From a checkpoint of a small transformer trained on Wikipedia: 6 heads of 32.
MLP neurons of a small language model. Each row is named by its layer, matrix (down: output weights) and neuron, and shows model dimensions 64-159. Each number is 200 + 40 x the weight over its row's rms, rounded and kept within 0 to 999.
A block is one neuron, or neurons of one layer that tend to fire together. After each block is what it responds to, as a language model described it from the Wikipedia text at the highest values.

L7.down654,186,136,267,182,206,165,181,113,208,212,174,235,226,238,222,168,230,240,217,227,183,154,230,221,208,140,212,200,235,210,252,150,138,170,252,181,188,200,197,292,177,250,184,196,220,210,239,156,225,189,188,263,189,197,233,126,173,152,187,180,148,255,192,219,202,216,217,106,254,195,241,101,149,108,234,245,196,204,249,166,201,149,128,204,239,127,195,124,195,220,239,225,194,182,141,238
Description: Boilerplate field separators. Separators and linking words in formulaic Wikipedia text: infobox colons (Website:, 2015–2022: Mexico), table pipes, line breaks, census verbs (there were, had).

L8.down89,98,188,211,247,154,220,194,233,188,168,240,241,191,208,197,231,197,209,259,191,119,140,204,149,173,183,243,154,195,195,151,238,204,195,206,75,193,170,174,233,164,157,204,147,188,207,146,123,220,189,210,247,167,159,167,188,281,176,234,202,182,245,174,159,181,178,175,164,237,241,173,152,254,118,157,160,198,171,196,203,154,205,263,178,304,256,209,192,228,241,233,259,201,164,136,205
L8.down217,192,174,167,164,195,179,224,214,220,223,238,149,206,231,231,256,282,182,175,270,203,293,248,184,194,148,214,227,202,242,235,110,193,227,191,181,189,180,118,219,328,151,186,254,179,136,202,156,159,220,180,214,209,245,227,184,191,129,184,193,237,166,190,221,193,190,154,200,193,206,143,130,168,125,164,179,220,262,185,196,226,155,279,165,225,227,205,284,278,140,195,188,137,169,133,187
L8.down375,229,142,232,154,189,214,186,237,121,198,222,161,220,237,212,158,217,165,160,206,233,223,175,258,196,189,156,213,200,147,173,222,211,237,184,204,208,221,231,215,248,211,118,180,218,156,179,229,240,174,196,253,238,285,151,159,211,147,205,294,258,252,228,228,141,205,233,251,166,177,201,154,207,187,66,204,135,196,135,179,224,226,332,216,200,187,282,250,190,241,216,198,128,193,233,275
L8.down393,184,144,216,189,169,243,237,231,246,293,252,197,192,196,202,124,218,189,181,235,182,142,227,157,182,215,201,159,192,160,230,267,229,170,230,193,75,118,164,252,212,145,205,215,130,225,166,186,201,179,261,220,231,266,193,233,217,196,222,195,197,134,211,171,96,193,227,267,140,173,197,222,204,171,242,178,158,128,128,227,145,276,270,196,195,224,230,235,218,212,163,163,265,230,202,265
L8.down472,237,205,204,198,219,228,218,231,172,152,212,195,207,187,247,165,77,220,194,220,181,268,229,259,199,219,212,155,209,188,209,217,198,234,185,197,199,203,206,124,170,223,227,118,198,257,214,291,176,200,196,144,175,147,287,230,236,256,254,211,212,137,147,146,156,138,229,162,235,219,204,130,188,219,216,244,188,234,185,139,176,181,225,164,253,203,205,219,173,155,149,164,154,193,194,175
L8.down500,135,160,246,143,218,234,166,218,290,164,253,166,219,212,81,183,130,229,193,146,236,212,229,171,228,188,159,196,237,229,182,239,203,258,161,248,151,192,264,180,207,187,188,205,206,202,159,170,248,170,144,244,197,196,202,205,210,290,239,145,253,174,161,165,211,213,253,247,183,208,246,149,210,236,193,144,194,149,155,252,116,279,241,196,233,168,250,200,183,212,231,137,129,158,256,248
L8.down552,134,206,243,253,198,180,185,245,234,174,211,179,235,219,166,186,204,173,284,263,126,232,208,154,227,234,201,174,156,200,187,266,229,234,226,173,175,179,209,273,165,222,331,192,161,202,182,209,216,196,184,222,195,240,239,136,261,241,211,141,219,206,172,207,217,200,200,227,204,223,180,154,211,241,139,194,181,201,190,200,169,239,212,210,179,212,229,89,189,139,179,227,273,161,202,246
L8.down687,81,183,215,196,262,236,125,130,226,246,173,213,176,195,153,164,245,203,197,159,182,223,225,156,152,175,171,250,186,166,177,199,193,267,203,187,167,252,214,224,225,200,233,170,229,245,201,271,164,214,150,194,216,177,170,124,202,215,201,191,233,217,231,238,120,221,222,238,246,251,202,235,194,157,170,193,156,308,238,203,221,162,145,198,270,248,160,241,210,195,259,247,166,133,210,221
Description: Mid-name word fragments. Word-piece fragments early inside proper names, often foreign ones in tables and lists, such as Ku-w-ait, Shi-w-en, Karl-st-raße, Ru-f-us.

L3.down14,145,205,179,166,174,226,220,223,116,159,182,228,192,161,177,224,205,261,194,183,243,157,310,158,209,253,230,257,234,69,155,204,224,166,246,216,148,185,177,168,248,166,193,223,143,196,193,172,223,203,233,200,274,164,158,175,214,210,177,135,167,161,207,241,129,199,211,291,124,174,112,193,265,185,229,182,244,191,157,219,170,206,210,171,211,164,187,237,108,231,201,190,203,191,254,228
L3.down197,192,219,176,96,182,190,205,155,161,245,128,209,188,153,130,165,152,181,210,154,205,193,215,202,139,179,260,168,214,218,259,208,245,327,257,214,153,164,196,198,199,227,207,125,175,167,211,199,223,217,231,182,208,151,178,203,233,152,205,235,174,196,237,171,215,108,202,194,224,222,214,261,102,174,183,220,247,172,176,194,274,154,215,225,201,197,156,174,263,166,250,130,222,171,225,165
L3.down247,166,173,127,207,204,161,200,222,238,165,153,249,141,152,150,145,212,128,385,190,192,231,237,219,230,160,175,140,224,194,205,204,218,168,203,163,221,249,183,189,278,242,134,222,187,222,235,171,245,209,210,194,165,198,217,235,222,75,237,120,172,205,168,210,160,186,211,195,202,261,198,115,232,143,257,121,207,149,213,229,181,167,235,226,161,259,182,185,184,216,252,195,248,215,261,200
L3.down332,200,307,197,190,164,245,208,187,203,253,137,218,149,174,179,230,195,180,60,221,143,215,244,253,296,259,192,296,166,211,216,209,180,191,205,201,209,180,205,160,204,201,196,206,196,241,192,159,225,172,192,217,191,202,220,197,150,236,183,201,190,180,236,211,203,154,244,159,212,155,186,208,188,272,208,260,254,268,194,165,226,228,202,242,191,178,161,238,137,168,188,156,160,161,208,167
L3.down537,135,278,169,99,144,258,182,226,172,203,146,210,199,177,254,223,147,196,102,238,201,194,262,243,178,215,200,276,149,202,209,248,178,161,103,191,181,201,174,162,228,201,216,241,243,181,231,244,261,146,219,180,237,199,212,132,178,194,166,218,253,140,223,208,247,213,195,216,208,182,142,228,186,184,212,304,214,274,221,291,184,173,153,216,242,194,195,250,165,202,188,158,194,223,207,109
L3.down560,151,235,170,208,115,207,187,182,172,269,221,184,207,198,166,233,220,225,82,194,209,74,249,238,230,220,199,264,185,175,136,249,165,173,179,250,154,164,203,167,240,192,155,156,213,227,219,245,238,170,207,218,211,192,155,209,186,226,172,203,193,143,190,201,169,176,251,271,174,164,121,225,185,205,234,250,234,235,145,241,184,149,184,198,218,182,156,245,161,159,172,138,139,178,245,179
L3.down567,155,214,183,193,264,171,233,209,166,254,155,158,173,243,209,182,179,210,164,210,235,227,180,243,156,166,188,202,183,267,249,140,223,183,213,213,211,187,231,242,208,228,188,134,153,179,279,149,140,222,234,195,202,302,219,243,222,124,252,285,275,187,200,243,216,225,168,245,196,169,237,126,231,152,200,157,245,157,199,263,234,171,240,174,230,185,210,224,206,130,218,169,214,118,191,151
L3.down699,143,271,172,154,143,216,227,232,256,179,160,261,184,205,187,206,235,207,119,222,217,140,268,253,208,275,183,175,228,201,159,205,200,188,180,233,182,157,270,138,236,182,168,189,145,206,165,229,137,152,201,204,224,144,193,199,197,205,176,195,196,233,210,237,171,161,197,216,179,199,184,134,224,210,203,151,275,187,160,250,184,209,213,153,239,178,197,179,188,201,187,100,188,144,290,190
Description: Age in date parentheses. The word aged or age opening a parenthesis after birth or death dates in biographical lists, such as "(aged 93)"; more weakly, mid-word pieces like ost, ist, ub, post.

L3.down53,210,239,203,150,184,220,149,195,153,196,179,93,185,221,70,236,232,283,235,181,171,187,215,166,175,178,168,220,199,161,203,213,173,153,241,191,197,204,195,157,221,227,132,268,242,260,237,217,241,224,272,202,124,248,236,203,206,159,178,145,203,179,199,207,149,215,202,214,170,183,182,222,153,142,153,190,187,151,197,207,175,254,248,264,241,179,122,206,198,166,192,205,278,212,164,208
L3.down56,147,283,238,238,227,164,189,218,250,181,205,252,192,166,165,199,163,156,149,195,217,255,233,161,133,179,137,196,195,131,255,170,195,175,217,269,204,174,221,259,187,223,248,155,223,198,218,207,209,176,182,198,219,125,138,238,241,215,226,273,165,245,176,192,185,234,261,213,224,173,268,214,199,165,237,186,196,130,139,237,172,135,276,167,198,194,238,162,155,190,204,207,132,166,180,154
L3.down58,176,237,188,99,181,143,203,173,275,224,184,216,201,206,156,181,149,205,142,228,231,207,106,173,230,189,192,277,152,239,182,188,175,235,225,193,200,216,237,246,241,246,222,176,157,192,134,155,182,174,182,183,202,177,127,209,220,155,191,234,188,228,238,232,130,201,227,141,164,203,193,232,183,233,234,136,228,246,180,222,207,121,254,186,182,230,208,282,171,245,134,170,93,156,181,240
L3.down121,212,136,222,189,153,203,223,184,168,210,192,226,209,204,130,222,142,225,168,162,218,239,89,211,108,193,175,198,234,221,163,173,259,216,206,175,204,222,264,164,237,236,206,168,195,184,178,230,226,194,241,168,230,142,228,99,166,221,266,214,217,261,246,166,176,180,152,194,289,219,201,261,302,223,213,307,211,219,184,155,204,163,219,209,198,219,170,250,193,225,182,165,90,154,127,196
L3.down601,204,214,214,246,187,192,164,210,187,239,243,181,180,174,206,148,184,252,210,183,153,147,265,194,107,175,120,256,219,205,143,147,175,117,238,242,192,148,205,217,236,184,231,137,175,190,221,226,233,200,234,165,187,139,222,248,148,219,199,170,205,262,214,189,265,282,204,209,237,206,159,220,209,242,186,182,229,176,167,153,205,181,184,187,190,206,204,197,231,195,110,203,196,226,133,161
L3.down610,197,205,155,164,196,185,243,236,183,202,172,208,239,246,242,199,123,265,67,186,214,268,111,271,179,151,141,194,188,173,230,160,214,228,184,251,139,321,258,196,229,219,205,187,207,207,244,223,155,165,254,241,202,186,192,159,252,164,170,185,144,128,166,244,148,216,103,213,230,195,179,169,184,245,241,159,158,177,237,172,202,134,219,207,160,154,164,173,168,217,178,251,248,229,227,189
L3.down691,224,178,203,254,182,224,155,208,246,202,175,228,226,164,216,182,207,198,161,221,147,224,225,227,214,96,168,290,180,233,142,168,117,221,222,153,208,173,186,161,193,207,190,178,206,257,259,155,145,247,225,171,262,224,168,152,113,204,193,156,167,223,280,241,193,220,228,207,209,246,187,213,206,150,224,175,203,220,170,247,161,145,200,157,200,250,197,240,198,271,161,128,195,217,184,180
L3.down756,111,244,167,182,247,175,180,192,232,214,284,187,208,224,172,191,176,265,112,148,254,174,134,152,238,290,173,146,280,236,223,229,256,239,217,237,221,202,131,238,176,206,165,338,227,179,175,249,239,212,188,206,203,125,192,230,193,225,215,214,178,207,208,143,199,217,198,177,241,264,166,179,227,190,135,173,155,150,134,235,199,171,178,187,170,112,184,209,258,187,153,167,159,153,179,181
Description: Word-start fragments, formulaic prose. Opening fragments of split words in formulaic encyclopedic text, e.g. census "h" (housing, husband), "educ" (education), "sq"; also some prepositions like "from".

L8.down28,179,186,201,244,157,138,158,145,208,175,169,179,230,157,231,184,160,77,252,175,176,206,173,189,293,151,195,228,268,231,252,216,209,146,192,216,144,204,144,238,173,130,193,189,201,252,181,214,238,263,272,201,141,201,136,223,220,196,220,227,226,206,253,172,242,220,217,178,252,185,158,182,189,203,170,136,151,188,207,228,213,330,183,212,258,113,189,152,181,190,175,210,193,238,190,246
L8.down110,179,211,217,145,168,231,173,202,176,223,263,199,224,219,188,186,185,300,177,139,182,193,184,267,230,146,238,207,207,184,269,179,115,220,144,174,143,201,182,208,223,195,193,172,247,168,282,234,237,171,222,155,244,262,152,108,197,227,311,246,256,185,196,227,197,134,207,189,189,191,169,275,297,206,218,175,121,126,261,213,165,264,208,234,232,183,140,162,206,249,136,179,250,224,215,200
L8.down166,187,207,191,181,227,205,222,189,193,240,169,215,203,196,246,165,151,153,117,202,201,246,187,222,270,213,184,188,194,291,220,179,164,190,101,170,253,242,214,192,132,96,207,165,212,208,264,239,186,198,204,185,166,165,125,177,215,185,158,244,203,266,191,203,223,186,148,204,119,204,180,167,173,121,243,227,211,187,218,131,196,200,199,175,209,235,158,200,159,149,192,201,251,146,197,202
L8.down172,163,162,190,214,237,184,227,231,214,252,149,199,192,193,206,197,239,226,243,211,258,125,205,189,202,229,264,223,229,174,152,239,143,190,200,229,295,210,168,159,188,174,254,215,189,248,221,184,203,145,155,200,223,233,154,158,195,215,188,142,135,204,253,255,160,172,210,102,154,194,226,187,118,202,211,100,164,221,303,178,200,154,241,207,247,245,220,194,151,144,235,211,246,167,204,179
L8.down173,190,229,121,146,157,163,186,173,157,201,252,234,193,176,216,234,155,234,124,179,166,226,219,184,198,232,184,194,201,231,225,192,255,228,141,150,228,167,206,236,238,166,202,291,181,265,218,165,249,181,220,247,215,195,136,267,251,218,240,184,217,162,145,280,217,198,181,186,206,168,208,217,166,159,89,254,190,176,166,185,184,270,233,206,207,256,236,248,127,171,205,168,233,176,168,190
L8.down291,173,151,214,225,148,206,194,219,174,103,271,82,229,218,182,176,249,179,175,225,192,183,247,228,158,202,196,132,126,170,207,225,279,228,194,249,223,314,233,215,243,218,199,191,151,201,180,153,235,167,244,217,181,161,191,161,215,236,193,294,203,148,186,159,215,208,223,144,227,199,152,174,184,186,243,133,212,214,196,161,180,172,237,214,196,174,159,176,211,185,199,217,267,157,193,219
L8.down607,253,231,216,237,179,89,191,187,272,194,192,172,237,177,289,163,237,191,165,179,205,120,122,202,236,197,219,154,212,236,186,185,227,182,168,214,187,201,215,238,215,211,214,182,216,130,216,265,150,186,210,237,168,216,189,156,191,193,257,223,244,204,168,197,223,193,211,198,228,208,223,118,198,181,292,238,176,219,216,98,140,195,198,212,193,160,153,209,236,147,202,294,176,164,124,211
L8.down746,195,209,112,199,173,214,189,183,204,192,292,254,212,165,121,216,241,216,167,238,198,155,219,190,204,215,228,201,229,172,101,179,230,143,251,171,163,154,273,220,179,223,210,167,178,164,226,228,187,185,224,123,221,199,173,267,162,185,214,189,175,194,240,198,193,226,229,199,201,256,259,227,231,124,190,154,274,144,219,187,209,266,169,202,165,249,209,181,159,197,195,257,118,218,266,186
Description: Infobox and table structure. Tokens inside Wikipedia infobox fields, table headers and section headings, e.g. the s of Years, km^{2}'s closing brace, and / or | separators.

L3.down4,247,246,170,170,174,264,167,179,197,172,290,231,217,209,260,207,161,271,192,88,190,183,261,170,194,237,172,305,183,202,178,121,261,196,211,264,110,187,233,165,154,236,231,218,224,148,229,275,121,243,186,215,219,94,200,200,175,227,225,129,202,229,207,190,212,170,237,134,258,199,151,132,141,205,120,236,194,180,209,271,220,201,198,238,213,218,167,201,231,245,261,197,246,190,157,196
L3.down68,155,198,188,194,204,184,152,240,164,215,201,194,213,214,147,209,157,170,198,238,250,274,122,225,259,212,193,217,143,206,304,188,166,224,152,240,157,284,204,238,210,233,133,133,219,161,238,166,164,230,233,249,155,142,291,198,191,263,248,137,167,156,182,228,111,190,151,167,238,205,234,157,125,215,171,224,190,181,124,195,216,238,189,198,222,141,150,189,189,155,214,259,158,237,213,162
L3.down137,184,137,207,245,265,247,212,170,217,177,204,167,215,172,188,225,162,180,223,229,325,207,156,138,221,245,234,165,236,146,262,203,237,203,236,202,223,261,187,159,191,229,246,154,254,170,170,273,244,200,202,144,173,153,230,281,182,237,198,140,176,209,135,190,212,194,200,175,213,230,148,207,272,263,168,210,199,144,129,184,213,183,164,203,201,223,269,207,184,257,274,229,130,215,193,137
L3.down204,227,190,191,140,142,223,189,247,180,225,191,176,199,190,232,224,233,208,166,172,222,263,254,182,262,266,218,258,118,235,190,151,222,205,253,240,165,257,169,155,176,229,209,204,159,220,137,176,174,236,181,269,204,173,233,263,162,208,168,169,135,215,151,195,171,146,244,182,250,217,142,112,189,194,249,186,244,183,285,180,178,196,142,222,162,229,145,154,155,193,191,191,204,222,158,205
L3.down218,246,290,216,193,166,242,205,163,223,170,173,173,231,252,146,236,141,182,205,236,184,210,219,134,155,247,193,169,126,289,221,201,193,199,194,219,201,240,210,203,140,177,234,273,149,165,199,187,186,225,162,202,178,266,168,235,195,232,183,214,222,129,112,123,218,211,132,155,245,235,198,180,217,220,229,170,241,247,256,210,230,206,184,106,154,212,182,162,230,212,198,169,161,176,282,206
L3.down406,247,140,151,183,176,273,163,176,224,164,172,219,231,164,130,175,161,232,199,136,188,226,171,260,217,241,186,282,207,234,262,234,173,185,203,223,169,149,198,140,291,165,207,255,231,185,225,217,234,193,251,207,197,197,184,208,216,257,170,108,154,151,223,167,245,214,250,242,256,199,108,157,239,160,190,163,174,159,229,184,233,164,222,246,195,168,240,270,189,188,213,223,261,222,157,196
L3.down551,145,228,187,187,257,220,170,176,318,210,207,236,231,219,177,231,181,197,178,240,175,183,183,165,186,264,99,198,152,222,153,193,228,175,258,242,223,222,165,207,200,222,159,273,230,214,232,143,264,186,210,177,133,237,201,279,168,112,136,242,189,247,234,154,132,163,152,257,207,212,169,230,204,205,197,206,154,180,214,197,254,214,260,186,170,189,240,183,232,180,200,234,185,165,223,242
L3.down687,298,306,228,241,240,180,174,237,257,195,231,190,207,224,182,212,157,205,135,181,177,195,141,135,179,118,205,221,209,225,212,95,173,198,161,155,144,216,219,193,170,210,214,153,225,126,195,278,191,197,239,143,199,179,146,231,208,207,213,144,183,160,245,198,154,215,148,173,178,210,199,160,149,202,192,171,219,195,228,167,236,241,243,138,206,208,162,201,212,180,199,183,192,155,207,228
Description: Word-start fragments. Opening piece of a word broken into several tokens, mostly in biology or chemistry prose, e.g. sub(family), h(osts), o(val), sign(al).

L7.down633,186,202,213,151,255,210,208,300,248,208,217,109,195,229,140,218,142,248,208,189,151,187,209,165,247,189,148,186,215,191,176,159,293,129,164,176,198,198,174,255,185,206,195,284,138,113,228,203,223,234,277,222,167,169,227,178,174,170,215,218,264,202,217,202,227,199,221,130,152,273,216,191,248,207,209,187,175,181,206,214,264,265,235,199,188,118,155,169,235,116,182,193,275,188,202,223
Description: Mid-word fragment tokens. Short pieces of a word split into tiny fragments, often in headings or species text, e.g. S-ub-family, bl-ack, O-il, s-ize.

L3.down73,158,247,155,212,243,218,221,299,247,162,218,238,179,178,141,190,250,160,122,211,204,193,186,124,205,180,207,177,257,210,190,204,197,227,167,161,192,276,279,195,240,213,167,110,135,259,256,187,226,202,221,200,226,228,206,289,170,137,148,273,217,217,163,209,213,205,178,221,144,212,283,278,264,151,227,236,137,185,175,202,246,148,224,100,199,120,252,236,85,223,181,162,162,231,264,130
L3.down173,120,160,186,306,259,207,203,259,193,199,262,212,225,173,240,189,228,238,181,220,245,161,159,228,252,188,159,157,163,194,229,274,190,136,131,109,142,208,222,224,259,164,191,164,219,198,236,190,188,226,205,221,196,254,181,183,212,144,243,213,109,193,221,212,179,157,195,226,200,186,176,161,204,223,131,157,181,206,181,216,190,174,237,229,204,186,203,221,222,226,230,194,216,162,157,192
L3.down373,172,266,198,187,135,197,134,184,201,235,224,244,216,170,169,188,247,153,109,135,286,256,152,170,201,201,191,197,165,234,245,299,138,191,232,164,148,150,130,254,189,235,239,208,175,235,244,199,144,203,223,205,206,274,279,255,163,245,171,247,204,270,188,225,206,198,180,117,185,209,216,197,209,169,224,186,139,227,242,206,211,261,199,161,188,117,128,225,150,159,243,156,188,232,129,220
L3.down547,178,162,201,193,175,175,216,249,160,237,192,243,199,217,225,190,190,184,193,101,226,151,196,207,208,231,161,178,217,192,196,205,157,201,183,108,163,199,177,217,238,254,238,148,157,199,161,170,110,215,151,252,205,174,184,271,224,276,242,347,198,230,189,139,163,153,136,174,180,194,255,183,243,213,144,153,183,258,237,206,118,175,280,188,220,156,181,105,171,213,250,258,206,223,189,193
L3.down570,125,212,219,163,245,216,172,221,215,206,151,144,200,187,235,152,168,259,214,269,234,184,181,234,187,59,261,200,177,163,215,223,218,187,156,242,185,230,283,280,213,183,134,234,159,217,207,130,167,218,200,200,186,193,127,182,163,187,200,225,203,174,234,169,215,236,111,208,205,224,183,185,279,252,173,229,171,137,68,193,192,215,237,276,230,260,218,214,229,188,190,200,194,147,147,207
L3.down571,177,233,153,119,183,227,224,236,186,116,208,231,191,210,93,179,195,251,124,248,178,205,262,203,183,167,215,267,139,150,140,218,217,216,247,253,174,226,179,211,184,242,231,263,168,192,180,187,197,157,236,191,246,244,175,158,162,185,175,185,201,173,217,173,202,161,182,238,214,169,193,192,170,223,247,193,177,279,250,200,216,169,271,224,193,158,161,217,210,202,266,177,157,260,215,158
L3.down590,209,232,177,251,132,181,180,216,168,218,247,175,205,186,216,190,175,263,223,173,224,200,216,198,177,208,212,192,195,164,221,251,206,129,240,243,179,180,165,180,200,250,287,258,236,256,259,157,178,230,260,217,231,191,198,191,169,235,208,249,179,203,171,226,151,254,242,99,221,179,130,187,189,206,157,287,155,133,162,170,155,105,245,279,185,152,189,137,211,212,256,141,226,194,250,225
L3.down623,226,94,213,203,243,204,208,251,194,175,228,208,224,180,183,198,166,151,116,162,247,153,209,186,164,98,183,238,202,165,274,140,127,258,185,222,136,244,199,233,241,224,187,146,197,143,184,128,119,207,179,241,198,198,215,233,213,180,208,290,210,218,227,135,165,208,175,73,217,197,209,187,304,192,232,291,186,184,228,151,187,170,237,251,209,148,175,184,192,187,227,179,254,185,159,197
Description: Sports biography infobox fields. Tokens in athlete and sports-team articles, chiefly the "(" before goal counts in career lines like "Mexico / 38 / (2)", plus born, played, in, medal and stats-table fields.

L8.down6,184,206,163,259,212,203,201,152,195,189,214,126,157,151,271,166,172,242,251,196,173,172,173,216,292,246,194,175,239,191,236,224,196,159,239,183,179,218,245,187,113,192,267,133,170,209,217,194,241,211,207,203,270,185,186,229,202,279,231,140,257,186,239,238,168,162,242,222,174,231,214,166,197,267,148,227,171,272,198,150,165,185,299,255,208,229,229,222,111,140,208,140,178,141,247,222
L8.down126,254,156,179,216,183,259,190,194,150,215,127,217,197,173,181,203,188,96,173,249,216,264,219,144,143,272,192,162,121,224,182,175,238,212,229,253,188,165,236,150,192,253,176,215,209,151,212,251,281,151,138,215,165,189,193,184,238,205,206,165,271,165,231,203,128,279,169,234,154,162,176,213,233,154,211,251,161,202,318,188,230,266,188,122,161,232,216,169,249,189,153,210,221,204,199,229
L8.down143,147,232,204,211,204,155,229,228,177,184,237,172,174,175,238,201,178,177,203,219,193,196,208,253,215,180,214,211,129,130,191,289,149,182,162,129,260,179,241,167,197,258,256,170,217,179,192,215,301,204,173,203,165,226,175,210,129,239,221,222,144,201,192,205,173,164,190,129,260,244,239,227,217,175,166,213,194,221,234,216,168,222,212,205,131,192,247,157,282,167,267,141,213,169,286,263
L8.down358,198,193,142,149,241,219,162,297,219,184,161,190,167,216,173,198,199,287,222,113,203,232,251,304,246,250,187,173,155,194,206,227,190,155,159,199,279,196,267,207,196,283,199,218,174,268,204,196,247,168,186,166,232,218,164,188,203,212,129,241,218,218,201,204,179,211,178,147,171,150,204,183,186,185,245,194,154,178,202,259,229,189,261,151,182,224,261,228,157,195,130,167,247,220,144,251
L8.down490,250,189,168,193,170,252,158,225,189,252,138,55,185,212,124,259,149,156,213,240,228,256,158,200,215,196,160,176,172,217,263,220,183,183,140,218,146,181,227,125,179,230,205,106,190,182,271,267,182,184,227,188,212,238,251,228,217,219,158,228,190,179,209,257,126,243,130,170,151,168,179,189,201,196,198,180,187,217,251,198,163,259,202,181,161,271,181,199,179,172,164,162,222,220,228,205
L8.down515,189,175,149,199,166,248,213,138,128,228,227,250,195,176,220,186,120,169,219,176,184,213,188,291,198,172,173,195,244,254,242,253,215,180,147,200,137,192,223,211,94,170,243,208,231,225,231,207,227,228,194,183,204,194,134,222,245,195,152,223,207,148,249,158,152,207,192,202,153,212,256,176,264,249,212,197,191,202,236,161,231,172,148,210,135,140,197,198,176,256,192,187,207,273,223,145
L8.down653,215,247,222,190,227,152,175,223,173,174,186,267,180,218,163,175,174,194,199,249,167,154,133,177,150,129,238,109,238,207,203,171,221,164,232,236,252,205,241,160,124,255,187,141,213,181,102,263,177,197,199,213,178,197,330,237,186,242,188,234,284,149,184,213,217,252,252,189,143,187,254,149,188,174,218,164,213,233,118,174,193,200,190,230,225,179,190,160,222,158,198,114,176,221,226,173
L8.down673,192,205,218,166,188,228,180,209,169,193,144,210,167,216,183,245,146,193,238,270,208,187,174,205,214,200,171,198,167,272,253,201,214,181,166,177,127,197,242,277,165,214,170,236,230,183,187,228,224,188,171,182,223,201,218,197,132,201,251,167,177,116,246,242,174,253,187,183,268,218,199,276,76,168,186,235,168,195,164,223,182,197,177,194,208,172,148,202,248,276,225,217,199,175,191,216
Description: Start after opening bracket. First word or word-piece right after an opening parenthesis or quote, e.g. (first round), (from New York), "seems; also some mid-word pieces like att-ac-hed.

L8.down46,236,260,183,194,238,161,91,212,167,209,224,253,167,185,205,234,199,175,279,171,237,324,171,205,161,148,233,192,243,275,238,168,182,137,209,159,127,249,268,169,212,239,211,179,174,259,213,212,202,155,147,274,200,196,177,168,213,261,206,270,220,224,195,186,235,227,141,213,155,208,144,189,160,152,204,123,193,240,177,173,219,151,265,224,217,247,209,210,121,285,240,175,176,194,208,261
L8.down127,217,163,221,166,203,203,224,215,196,149,166,239,216,123,211,255,174,229,208,189,162,170,234,224,147,173,243,184,225,219,210,202,191,142,160,142,218,166,196,171,212,240,185,206,226,206,208,152,227,201,198,228,220,210,298,139,205,256,265,197,155,119,186,186,158,191,168,251,183,158,218,277,262,163,261,199,216,184,249,207,296,230,185,265,191,201,174,205,209,193,140,260,150,162,122,225
L8.down293,240,243,211,255,264,247,211,221,204,204,207,183,190,207,229,192,210,193,172,189,198,252,197,225,301,151,247,138,129,174,192,227,158,196,98,222,175,230,105,219,129,158,260,152,226,161,188,209,161,218,330,159,195,205,192,198,189,255,178,211,175,176,245,230,121,158,169,222,98,210,197,168,184,163,241,243,297,220,225,170,200,234,184,196,191,245,254,172,190,182,189,224,246,206,233,177
L8.down475,201,283,221,213,197,142,209,197,223,161,178,234,139,199,126,200,284,218,160,222,226,198,189,244,226,150,134,220,125,231,201,200,181,229,185,246,204,254,135,216,226,73,170,260,122,264,193,184,207,268,212,230,229,255,182,197,182,209,156,193,199,194,211,127,200,205,191,188,261,192,232,240,125,250,215,190,241,215,206,129,168,193,207,271,143,247,116,206,198,166,214,188,217,205,144,237
L8.down620,198,265,181,160,179,123,264,218,185,206,223,212,119,176,194,155,196,274,150,207,194,248,222,209,232,165,190,173,210,228,182,199,189,243,197,174,188,291,195,177,158,311,166,266,201,219,210,146,186,281,209,176,235,192,182,227,234,244,159,260,195,241,153,184,171,233,187,186,204,143,187,193,145,139,184,227,160,222,253,209,177,264,148,178,196,236,286,252,256,242,195,124,238,260,164,238
L8.down621,250,197,206,223,216,313,195,219,211,205,184,174,174,207,163,190,209,192,195,182,208,253,216,254,158,178,225,176,155,267,244,183,146,137,226,183,192,210,231,182,231,219,183,138,189,278,216,141,214,192,138,197,232,235,223,126,219,185,143,195,187,162,209,245,180,108,154,160,256,160,180,189,202,158,122,200,225,185,300,228,208,176,244,233,163,132,245,210,229,182,185,200,246,117,151,204
L8.down624,169,245,280,155,230,158,201,222,202,200,243,183,164,176,136,152,295,172,198,177,173,219,235,236,240,211,214,216,200,309,196,171,194,182,216,194,270,193,194,269,160,176,213,173,185,158,150,209,179,168,219,188,214,177,244,210,205,173,135,153,225,265,177,166,221,203,162,205,235,231,231,226,159,107,185,118,271,180,228,191,157,190,257,113,152,106,271,112,175,177,213,280,232,215,153,239
L8.down749,213,234,206,102,157,177,174,228,253,221,197,247,173,212,172,166,226,238,239,267,173,204,217,225,198,211,201,160,153,188,142,270,186,220,232,202,260,171,160,169,217,252,194,254,183,210,275,212,255,216,177,235,227,195,113,180,208,207,180,193,144,218,156,216,187,132,181,149,94,227,218,233,135,173,88,189,210,230,241,260,145,188,251,266,239,202,208,259,162,221,189,243,238,204,212,148
Description: Census boilerplate word pieces. Continuation pieces and digits in formulaic census and demographic text (house|holds, some|one, rac|ial, density figures), plus mid-word fragments and number digits elsewhere.

L7.down490,168,160,247,243,130,174,160,190,147,205,214,217,229,171,211,228,141,193,179,159,162,183,224,208,271,254,203,268,249,233,206,218,251,239,197,176,192,222,181,204,213,192,234,94,228,149,179,180,256,213,196,178,200,185,200,212,280,245,251,162,201,189,224,202,194,194,200,220,245,243,217,226,268,291,207,143,174,222,182,166,159,113,212,252,237,153,183,195,179,170,200,188,89,108,200,266
Description: Month names in dates. Month names after a day number in biography birth and death dates, e.g. born 21 January, 5 June 1945; more weakly mid-word fragments (p-age-ant, sp-ouse) and breaks after short description lines.

L7.down50,222,239,209,223,258,171,215,145,199,151,156,162,206,175,228,249,164,195,157,235,214,168,226,201,227,218,233,206,240,184,170,291,166,235,241,193,222,200,233,169,133,278,190,271,216,246,166,231,240,257,120,138,234,140,139,158,137,232,194,221,195,153,153,194,157,242,237,182,201,203,242,166,139,183,139,309,216,199,170,195,195,218,141,256,179,201,206,192,188,179,152,238,226,231,203,188
Description: Numbers and tabular statistics. Tokens inside or right after figures in census, election and sports tables: decimal points and digits, unit or label pieces after numbers, such as Sw(ing), Wh(ite), 1(st).